config.yaml
head_dim: 64
bias: "none"
learning_rate: 0.00135
lr_mult_qkv: 0.7
MLP neurons of a small language model. Each row is named by its layer, matrix (down: output weights) and neuron, and shows model dimensions 341-511. Each number is 128 + 24 x the weight over its row's rms, rounded and kept within 0 to 255. Numbers have three digits each. A neuron's up and down rows have the sign that makes its largest values positive.
A block is one neuron, or neurons of one layer that tend to fire together. After each block is what it responds to, as a language model described it from the Wikipedia text at the highest values.

L3.down792:120115097101125111120151163130158152116126108138118153134120120180160135130115065162137104118136110094188136170102119125112125104088088077147111196146083134123111152165104101122122141122164140145157144132136128129108124124123095097132120136155128101108116121131159088090115117156130117102118154101111103176127161129113129166180161119141172131134116100126104150108167116127161111131118143107121108129110089115126156151138138174130152166136105137116112124097147126135089152151118116154102125087126143153092132140145
Education and career stages. Nouns and verbs for someone's education or career path in biographies, such as studies, degree, PhD, and also career, training, pursue.

L3.down1093:112088115098066117094157151114120090107112101145136133138143103122101107114134102107119118123109136101107107166090131117100135087148129127135145139114106113102145162125115138143130152113127122118147135155143103144088095121143127097133120114188124119113134166159132113132150106117120105174134132073150164096133047155100138124134101074110115143112095099133167108124090128136152083114097158113148068116106123157135148123134139093123126120117144123124155133115081175139118154129113142164119122113131155113125130095133
Before upcoming place or example. Connectors and list punctuation right before a place name or named example is expected, as in "south of", "such as", "like", and commas in lists.

L2.down382:167079147087130125062141143159160151112174166114135113113175137171131121196106116104138088125080135135119133158116154126128179124108111117154115113127122100143136101123119139127176209102135135132144131101167082102121122118152141127117106142109161132137136122113143128118169126130117151129147093145136139156126113168126072127111113127085140126154101109128114082145136114121136139120126132131150164107152155109118131137134102172071134114092121128128137142151150116168127104167158110132160129133114151112117148106135
L2.down585:096135136115118154121104097158170110145140126143124161140152149115107116110139147169127086114131130112153109130120124145130138133126124127136139167169143145096097123136085110177107151098104132175156170108131090107117180125132099102145121160127140097093086101116123066096144143139124176157137125077145148094128122136110109126143149146104160134113122150160161077121108110137116124174101131136121160142106142090127133107175113111120104162138127132134098148173155134131130124168126097100136176134113127155132165154119
L2.down928:128103145088144133116130070154131131161073093097125126104119159126105175139124095128120142103147133151095111152159069138096105140114138124144127172118137163125167143092122111150138140100131126139078159124165102104121133131101120149129148132137088113121089143139140102159120138146131127144160153133206149129141129149129122162104162133181086111114135114139142083077111172189123117111116120139148143120148141143122134134138119148139117107118144111157137094120100159117120173091105107139151160143123180114163117131101
L2.down1295:107026124136118139148142113124129118121107080155159148094138162088142132130167141096130126096145115160133142140150149119136134054102125128102130118134130101130146141160101104140140112131061140096084159139117115126128145084124089111072097149121150147116165112134136158104123142091122149150123149140119139146110110143176117091116118133116130124103105178148095131118118143125131118099127076132172070132132191153117106129158088135069104103151172154146141136111148094130106146141128123117162142110116126110105098126088
Final digits in numbers. Final digit pieces of multi-digit numbers, mostly in tables ending a cell before |, e.g. vote counts 88,0[37], IDs, bp coordinates.

L5.down55:092128106127127146185159124123114125121150170155131114116136154129103113127163143106138157120096133110105141144126153128116111129129140153120109086132126089103126114135132136132145150061156153117156159111176155135099149134111129136160126106115136170138148112153168121143148134175116123158136122095129175132141114114098107138118124083119168124135158124113131114111098141107141150146131171129110122119137142128179135154105117159135150124147097132122110130146159119111125125117127121134075119089116149172114190104102
L5.down97:142151160099121138129105108125127131120178144120103117134133130116162153124121166162151125131113109140150128123142103139137138121119109151157140122122110153134129143127149109090126124122150141128131169112128144125151074139125129123147072140100131110079107141158107094123114136155114106069149120150107063115132115108134171110142146126074110112163124115159137105129194124140127102141148093103111141155133120114121128137143174115096086153137119106149121149117053140140125132165129100148126133171148121150083092076114
L5.down237:145138108144117134118133096154139096111132120128091119154127160113107141136122126111120150117153122123124124137123123135097108117112135103136118124124101120146124105126135141111140129093124147128131176117141149133135153141140144128147149151151135151154099123143158124129153108095108119241163162109115230138118101144143140156127116124122143122094123154128097127130011154155122126144120157133121131128114117111118104114139146154126118138123160134139125152139129129132118112122097102134128137126108146148123150142109
L5.down315:089120141155122172048107127138157108132160134131123118066115092130131134115133119108088139159116142133097196132095128190122120143134072105133123160127141121117146116167135121104114075109139146120151133116166110124133095100117135163161165117114119102087126114089153140163133101176117144043128120133151069153133132093083153134115114129121111090120141142125142089095200135131121098162145093141102121135148088120151114146182143109144131101109142118100133128113129128132108124127137138117121168137120114074175125099151
L5.down415:141135185111126126083152139163115102136132169154140131112117093136181115146179106101115099107149135114151125102121099126084098131150145106139077106105091168112115111111114094110091133104108129114111160096098115120120099131114113122152098121121166137125136153160112149114129108142142128204128125101135213102175133149116127098133137106167142158123120108086151118116053138155128132111115114112137113115122114154124131107154127131131119120103107148117154143140124127096126119140142136165133135110075128146132131168137
L5.down491:123117158113121140097141182118143123123110129165113117084131125139110142082123132107088125117125127130148151045082122087152097105122091089141160156143157132115153135096093155143157112157144144125091126126117125136131165144141157148117136136095129115129185151101176111143113120086132109129169104134120134144128132130137090142144122154093122131146120117158101107175117142134088169141163149110134119126115108109140150176130110150115097122101128179136129145140128148168156095112172122126157115142107112152093108148126
L5.down746:134114138101146112115127098124124152101135152155127093179139130138132141150108146182160169119126137094113170160189197147167150136138093088115141142107126114114147119111131116096136150125144121111122164150120107097142138132121084089151137131114108122155138115127121077151130114097132114117141110127134095157160105173168109114131111125109125122122151133127130113110145147115099131140127085125154100157192164140116122127138112101122118107143146090132117186137066146138123102132107131125176078139112123152104116136138
L5.down790:163130123171128112136150114202129119150109114130162109100126147119123127154127178102124093092132143108123135166127146147138137117120118108164149116095124122151104169144122127160155146104123126097106105178140087132142133113120200106149122157127102105114149098123123117130128134105126102134126134130151124113121144135122082135121120101139116098098137129182099152113117109109147125125120115134118120128142119148179104143126136163132115132139073135141170147144127135120100143160097132137098152136145134162120142120119
L5.down842:109164133144124123142137102098132145134134152174127114130130109157100135092149109126104150096154176144162146135145126120092153117109148150120125115159101135131163119129127130119113136137100170125108139125091121123121080122148145104147082165127128138132109134098138153101132134142151150220125128089133205152129121116163148117142157130109117163096135145143114159139050095130137098120156145160187105130149173171119133134097118110100113109146141107104129130091114136102120162110155126155124134087113154126117086143148
L5.down923:126113122148135126162114116104133088140109090117153161138105149130126160159114110162148083150096124125140115116118143144135111117051079125162124134095140100131129088170143139137142134107091115115186113131130114132124116116171157094121120170126121127122158087116115109130128145126147159051106114128120054143122167104108106102138121146133114155134157136117156102133204113137133112142131142110160148162135126124127125130144169099132144093085100138108138139139122134136108151101109146128101098117097127155085149150152
L5.down964:114122097133082105112150079136096119141117140135105106109104119119129105080128117116091103126166130127180109120132113129114169095097120121110121143116112121113102129111104127165131138144096140130118133135135133108169109094188165095186128162130134147127077121096156130108119153142133129225166106091084227120115088122162136109141125128145122117084117117084135117124042134122142114097131128171161173141091140150113158143127133139138160098123136140113138136126133101106143148167109133111130119125091178132106153147148
L5.down1150:108111139123146118118105119159114127120154115150141124132138103142147110127126147157100124158102127087145129131138195146107120147155137123125118129092173174143129141125144110163131111185129158143136093168119105105121098142144138091130134100098178163099091123091135130137136140107107098166126105098128182120097129127125140062148073135114104155132102157168130154145099133147088145103104102093127098153132112123123145118129147138146091126112143069135180136173143147157125144138145110164133124151096116105107141075108
L5.down1170:169151167158135121161132140123093100112136109112160080134122131163103143170135139151120095099108135177117091114161092103124132120108123144125170140116129134136121079127083167122205144130098149144131109110091106118140133136099140131136075162121115124130149091106113110087125146118096129184137136141114184106140135128168112116111146098102190158139146157163155149108091112098095140129168117104125108133111130148139120089094131141100113146139105137130133146160097140119131136114086121140089139124112117126139149098113
L5.down1191:114131130112119107133125136127117134130073149155095120178096134134174114093162130159169143118101149105096135100147143123127139091074163117093107162123097130122144135124119162165144145145118120102134172123120127138127113085153131126158104127110113101107099117100142110091103132110126153210152105126158209183109116123104132118123139129143109053121123114113156100134051158111112081117127137072132165103145113155108138128110131105121148143122128135112125110131145115142162153168103150132114138100140130097138105125159
L5.down1203:142138124148115125154111153142143120136139114132115103117092143123127132141152120131137096094144121132135126137142119144114121126083125116120125135137134138141107131131098119093138177176112060132117144131137116112128110126128149152138120156101119132166152123120118111102109120121119160216125145102123200116142160132136142137129113134140094100114122099137092104155046160130135124109128111096111132098109134136139126123074152134120136135075128153129147146142126149125092133140128141121105096091122137136147151083118
L5.down1262:141115097124105150138200152142142095137139122129136115131130137150101134091098120123137129138166109096135116101175088116114111122084158121163116108143139111113100112130117119164167114139095181146178149141087125114120123113143113094135122132136142098144115119116142128130144138092111116137116097147181125100113093130136147106113119113111116138114145085157132150095121150119144126177126151180130183140142109092133146102117144132117141147129157107124097141113145147121107124133127131144154125095137156111111139126129
Table cell endings. Final token of a cell in pipe-delimited wiki tables, just before the next |, usually the last digits of a number such as 6,8|18, 3,16|0, 20|.8.

L2.down250:081106119100148130116092123131130118143165137109126138126128116122109146113119131144127183121122173132119133141144155107126101120159145085157167136120125106125104124165166168159110178111075100081108110086156107142176115117107138117141123116147138107111149099122119149113128165128160133138113141075158126164115120109137147071113138132159130090126090147133134172107127092097116115134136133093103135138131156176116091122117140114152129108149137107180122113120118147173059138119157177105081152138134136093152118141133
L2.down491:096122125135160156108111146161136108113147176060139127091142155131145116138113114118124098142100115151133143119129125115097116131113113101124143108143098120131122096112100175150139127134146152140162147137090118115143140161099116135121157131129165084119142090098165146091144117134136101145094109138156126097157126166115089078113103151167135093209127093141131108144123192123148165140120097106072084159106159139112130106122132145155145167113124146136151082142151146127139127144100125110121132167120141134132117145170
L2.down589:087147107132145152111099130139123134126133113124144161143125125149124135188101136116147072149117108159105147110135126103103121113185115106156173110139101155098122098121125206153127099127145114106101116083116209111124113157135133111086128124146087103095138137116152145091119111112155105162120146077123149116164118133088180110099128138129159120128118121144150113123101149103109126148080152128148106130114152081146136133162139123141145126110147183115114138164124138143136122099102148130142126158121129125150132122130
L2.down596:135184109129110112128120127136111127125145101105156138100169189126075105164128150158178124135116118109097107133135131093133141143138120114162119145119122138127189094108126099157133126105148141160130122109106138118140130137131125086127145101108091099108155107086098124110132078114169112133184122076115166080175142151120088154137132125123120102149095134094127097140109146122121159132134124105130132119108124157124119110172131116141125145146139139152130149133113113134121148127079077124117103136162140166121161149171
Place names, especially states/countries. Names of countries, states and regions, chiefly the second part of "Town, State," locations such as Kansas, Connecticut, and Japan, and tails of multiword names like New York and Los Angeles.

L5.down78:117101159178134118099127149164127131121126121137109144118170110136129149128135121148128106130083153111131152139156132150182097149164124146117097126092131108120099196131120127132156113116106120120178164141104148133147128104105092115132126071210126113072138140152123145146125066139128116162134099104094144147121145149109175157113146169126099136117155150127143119134094106134121137137087137095133128109146103160139121164106135121093146136127125142137146115164148129136125142127160137143136110150004112123146167127106
L5.down316:164122131116121160171153104148116129127144149131129111111132171103127121163155145136139138097088155133139149151133120095181142069154155154113147166126157092150091121154131126160146142156143179142104130117121130144142145135112143136101157100104113113106127162098139192101129110118129104181102124111109178138120100108104115133135123118110157146127148157152097124153073073110112174135154155136114139116131120126156121099117107124120136153145137108096162112126180079131115153117145133093098112145107138094131165122108
L5.down391:140145132159145108148127121156112127123132146127112123102108117147143093141163150098100114128128121117170107146081146132142165103178122180164131132108148122111114103124103094135120150147118123152093181160133137146143127115157107109138101105122108116108111112140135112110144175115132114188122134114095193143114117113114103159168132126155139102167140112118104168137076110117129158142158142134107163107137147134164144090128114131128170116129127069116158129141127104124096146159137127111113107151070134115144147143148
L5.down403:128164140117108109096139140147125119108128113150115132134095096127140150080150112154141127099118117121097140115127101141148081146088116103129090095092108104114118165133132107100105104149121131143179113144140148114138083141096114150138098150151143120110117077151110087105117099128104147111134083126104104111121114111097119151119167153155104107132142103089089152147140120097118103119115176115152106111159127121132096157104183147135149140145133139088125118121101146122135155093130146134104111084148101121159132112135
L5.down645:144135099083099169067145135109125127147105132105153097145136126126157139131120145146111173161149180120098121105118104148103137091172124110106158158089131115127129066126138151140173122114130154125141156124125158140099111135144139115054155161143127144162105130133083149050167159140128172150110181131141155153139138153095113128093132106173103141134149134141107134152104108132141149137145095110086129114102122103103136118137132137129084098137099130111112125139131119156126097107071160101134106191141117120123182178101
L5.down678:161134104072106110116137114131159097107138117110159103135122120154117154078154120112123109166151151125124078185104188138157084114121146075142107145100113173126127097140100118113135160139155080109098095114121112128133068164176091099153121140117108098129117067129110151142116089109108165153098151115163150157123142148090141097130136124131113134079149075138120164100111139126162141117171146150151134142085137164148087092135119126118121093103139114131101124134119088150105161117055124158152138113105103141111121158125
L5.down725:111141175180104097140102131142144133101156108158133165112133128200132127140091060143138150168125137135135124124142112140124115118161085146148102147162131142125124152097118101118095140144109148181104166154125123166129109103107134113086094126088108186083140108119134143114109076154100145179139139067126192126148131149092143115116189117154132137110177155110153157128078133132151105159110121142120071131140117149182078118146115169133137074138121149138151130150126111158136114126121117144147166144132139127104103128145
L5.down796:109140086108150158160112187111117115132177159117076120155117132120096149139122086117115137110149121170177161114145105115155131107121135105139112122142126107093121108150173124129156109139107108115130155180134121164135155133121111160132097106138125131152094112144153132125111150150120157065099154099099068140095127129126105150151139154092103145150146158109140140130184119145153117124112148121130118148111104105112116073119094112116100162112089100145150120122124139129141121100152132111143138109142138147145087116141
L5.down862:117108125157104148103105140114079155101123095088147140102139151106127133114131119164122096137082123175135129139138145155127103140126105097147136104119131127122138102158122146104134095197086087143093133145116140130118113130122182110140110129136125121160118099132097116125132149150114143140152122087117122161151132162125084103131126114118149146085136096145134118131112081101158130122108141147124117139124115113100080132108095127101117095127143163137128121123081106151161146114121157164168148153079143138111088113112
L5.down879:112121137140078139124128116115144138107077084170168106134123153127175144149096120124134127149110086141116153141131151165152133112175114145106146158116133166130129117139150128128130169136190178137139138150130165154155105152125123130132108101080112115093120157113136145152104189111149097174135151107093165150148101097110136145103101077138129146071115150183100049131089136113094121129109110136154086121124114126126140124150127119136135151139142086137105145174107164153128114170111124117136128117129124117174127107093
L5.down933:130145133149127102119107148123138120101097123137121131107109183137096162155147086119121109132160138123103090113094125109132119080166143130153106114154154120112107089142129129122126149098175129103119138123153129147149087149114123129102115195120126111168098149098114124131149111113165123180159123067123170117113141137156115157115094118142171147074134109113104106115078117129133117144112176130165125108113141111151151123140129121121131106135152140126146132150122137135121178152125097086110115138101116103111119121131
L5.down953:075131135135137130165108146068131114154071062103125144113117093171163099138130156160135123094083111132140135111150143140133149150160136143081094117140143120150119117140134116130153089107142080100185127166146127086149135168132115109118118115152175136165126098184142126136098121146152093131114109083117138123170136152148146108106140125117104122126116137123110101144123117089123098117124132133141127107123132111129151151132122169136146099117142140129166161148109126137150096143089105118146120114074153096095138109091
L5.down963:149095128155128133129185143145117100152114121113134126118122149116156141110158141140163108115096119157117143161149162102130152132152131167097113124143123109120119147140124128106139142128142124124151158100123097132143118114146172092109125086145158142090123142150116064112150097168135164175106128140135158080163119105106127141123138132147159103087135139081132124137088131130115127104121128125113157091150144129141125156136157128161116102153128134128191117099139153143148145167127108111138107150086166124150135168088
L5.down1020:098131122180114141138111122141135144094113121141113158094160132136131143127125134146101135074133148130110156141166157142163138158161122139088119161118135140100131170120114102146143094110102114137131158128086137120101127114110153135130149072126123124079181115151123143142103111134174148185138095070053166164116123132117166146138100134121126129086154111100121146139072128125152165132142126113105133095103130133148093132144134073080125135106137148123135133146152120139143111127175112139154121179100129085127156154172
L5.down1206:143109146114134127181107131108104153113119141111181159135103065130151110103137184121171153117149159132166128127108143154085122140169127108095127152121158127144148164150120158106134138141121172104144136101136144126127119123136164171092093114120125160094179094145100109155111157178143107145092121098113163126161148115110107140089116102130089114088114117161147122139104125110104092112130182141116072129119170084164151098145131116116107161152135104130137102136150141150097138103118156125154139095133115101164118114134
L5.down1224:087111137156151134138124146124167125133191115113131135131138181107097141155149120112088123130091136131106152139155118129136081106152143120115131158088121156136154131134134139144076121116131096107073129100098147141151150112099113119127116154114144101175106141135099111146155173157115116042141142162123066143140109138119162142139118149117115124097089119151155115140197142125140117134107141153130162123145113128128143151096170111107100152112137166190129148143116173136109128124088109104115121103166143160143116151088
Before a place or team name. Tokens just before an upcoming place, country or team name, such as list commas (Thailand, Canada,), "to"/"in", and table pipes.

L3.down442:100108105088136143107137106192147136142110109137144123112149169123162125122084099099120137096072098108135124136121171125109132089141094099146115110135146118160134173128138174156110212107121163109159129121090107128134082131140122150112139134144128123108155110118126136105102116109144101155100082145115151118121099145133083146100114122177110148074082094140129128136095157129119182161096145096098105119109104155129153139109151160137151171151125135121169128117150138146115137129147170106135118123153138112091096140115
Digits within long numbers. Digit pieces in the middle or at the end of multi-digit numbers in tables, infoboxes and identifiers, e.g. 6,77'1', LCCN 79'6'48677, #10000'9'696.

L5.down50:125097126115136149137119129048120141138118115109114086131169193190112123171133147156136074103126061168172146140108116141129100159108140115112120171146106120112123124146126150117173111135141114076124127109101141139138121102142145156113157160111139152147102143189110094099129121159127129156133118122140137124111122099108123137123128158121149111109131145135166162128092140134126144153127178135140117116141145129136165161127101132105145105122120141122152096144135158108096129147059105095171168103102121136166152128128
L5.down113:082117138117102136138153145148106129145174146086110134109101133162103139173061153117149110108151096131144067097136144125125137133143144110116163104157108122148120113111141141143136135086137112144145146155155113151136150136111157142138125064141130146126106118130143118122112108145160137194096144118130163130126126097108145104155096162134141112141144081123141104121063118132123159164108146091095147102152132124104174136145142139117150126128133142100130089111160153143099096121104108132120126080097143156114106120086
L5.down267:148101139087120160135065131149143132121141133158097133113142114178168139120133140121112079130113130137157146103147131150100114108135137087135134102117112050128101151128132140112154159139159136134167156133135140127128148164136157111140109119139080144125138114133122158125121134128135126171162170124096171126103103169102187141125133114120117094148155122134104080108084116144130118136135166124112112105103119145150086172133163128100139096127152103158141126147104102110116112146100129080093145106104152122130140128111
L5.down278:126116180142128119111145111105109148161113117159132157111111127129167130131125083101144153130116143091114150100101123125144149146157111134124164170107138161161129135146133123151078159162106147138157122115129118106144143091104158145089119095134116138086183105143123128153128102116131115124139167143120129145152128127118084158150109105108127143119144179117147148124116109108099114139161100184123167102122134128165115106148128149108142076142096099107117146105129098124108162136153102108121110166130115106114148140145
L5.down346:121094122101098088097125069092123141132124123140114137115166192137135118131153114105139108135108113130145161142100144120076109137144122098135156092152128164103131154113118135147109129107134114128144053110109131109076132124142146101167105135149103133065137123163132136153127135114126143179160129073137185148147108123129123126164098106140147134077106099114176148147063138113135143092138142123145131132127144134144081136151112125120114115126145136143127123131137139094155130141145111121128087142134109136119196132105
L5.down473:092111118141143113138128158098129158123124080117120127103089120136144122157137140111132108120137129153175155090100121127149105089142137117125165133145123128150129158156116111125122145166167126084157147126111141111157118142155120128120123083145130152085136142177118129163087112144133128153126134108150152147130141150132131092156102117094110154129141135173096153100109102161129138101161153151156140106118119141141105175086118114131123151143104155159119163089133119168107145104128153098130118116085106131083136115100
L5.down487:120118104138097110124132129090100118140139095137091105143140098152178109104137155143148121151166133123157147135077129108137107112123094121130157098086110159089128148162142165205079118135155123115157124135082135088120111116123159139149148151144136083134145144123175128101120096142127122142182108129146137132122106136149128129111136098160108130109088118118141144132095113123129129132149114148127133104142144126158115089124119114120190138134147123175161118104119130117142098135137100138158159104139101129132102125141
L5.down535:121079120182146142134112138118137097106123129126124144114126116093138160126114132132146105084191115111155144127145147159125100136086140134126131170097143120112145134114129084173087137114102127081132165162159128101136112149122115137143119149173094112132141140135191092095134139088156159085136099154136083139115119109125114114113169132157117122098098058129110110149161099125134116125142134123107122159160115132132144144123125137174070121114127151149131130147097138099144063127204121140133094150146119113165153143133
L5.down588:103129152114137111129166147191095103128115093184127130136125148136132131115148151158147120101174136119102074102118121120185155145080132131130110086125086142142138130134120109123119140119097115132116137136135121132109135099104107125132140078068148138149111115153154098102153111108074143138091128158148148152083183131135147143120127133151162152183103130121127121165128119135132098138105142137109118173109125161093098092110138123103136136098171158103151120168128173117109135145153141118158072111119121135124102069096
L5.down667:096080141121129141126092129126117097099136149117162105125113137085158107140102120105135156139134109082106108130132147154092122109097133142121135122103094112117117063141105164145132141160101108159134156109157114107102115158146122116115140146093165112172097098134140112121146149120074119120146124126137144102147106094153078096141118122171175145157124135113086134086147172119151120104153126095166131096121108114129111106179133161122164136100072155108108110114128137131142161135159124119119145094101103153119123144140
L5.down691:133165093129107132125126131135139133116109097138107132090117164203087143122080143147104117115130149168134135167117129127104121112154133129119113155141147163149102162106125116101128119117120159116130143094128161160133146101176089119105111112118118129128144162142144166117152082132144142100136100171097101132083122163104149145116090133096139194156148147144099096103157053158140116124137133163144143141097131100116099139160132067103151130164122080160111112070128162109147124114151150154143122098123131131134145127153
L5.down705:105159124134144129143100114167099154133132138133110149133075161134113115129171071132145133127133160129143071154105140116122129149144124139091146122107127165134110177143132108138145111162094118122108112157111118126122176106133154115115087091085106206086102130162140141127172137158146142156138156115170147112103103119068170086117174105122104145081083141117099179141088093108090173112137139111128103152085115112144109148103133102107137157153132140143105145152170093147120101122160135086120142143101127107143136120115
L5.down779:096172094182112113174167151101182141169124118104132129140139185131146152169092112143139138147119166171123082140105122119092129104099104139142070159131110111122155122157143069123140183076132106125130105095134126134113100114114152154131141094115112131129162118123137119189126144131173131107112135133099125141127107127082150103149166110118108172126135126154119171137144128151178116115161133106105129132159098144086135125124099121163107143112167135142133118129174129142119142115076163134145120142158156125116143127120
L5.down925:177104098160145158126153129208113102134073095154169148122131158086119129128135116138116156104084116086152126186154151156157165128127131134149146132108106125164165134128120132122140139125093125103074135128120098129097153138146122102153144130125058109129150131210105158106145150152142160159115146111132157147164152167106128132136155097131129092144114152158133140077102110133144121129156138129146139120093171134134126132075128121116143103166139128140130124129084165108144125136112103129113149117121112151143137143119
L5.down997:128105159135116121130166155143117149149143113096079099139104133177154145154096150119106118143125098096101174131098124145136107129130137118105184124137134166138121133168148126105090181150148136150131127127145109130138151104137174152134147098125128126100163106147109116170122101141121125164135118075112151090085134127118156110132117123136106104148137145114117105087085134123115174120137114118096085090159124164122148147146114118121170151142154126131163143124152101157132125091136120106141135130085132129139124125148
L5.down1333:151130113076097162105126138107115154100120152115141139098117149095163091111096110108148148110103153145140142124132144126119144114112137076151118144125110160156156153158125138166117135115164127152101146084136113163163089106125132174121151133100094146118164136169157131150117168164174139079142113125113092123161146121100117125106164114135147148095122125129135130141161107135106174097130125120088157099106133090126204118110125125138146167101140152128110152123069117156121121142140122061174127117131134122104077108137
Degrees and biography subjects. Degree tokens and fields in biography education sections (BSc, B.A., law, "degree in"), plus surnames starting sentences in biographies (Cheung, Fisher).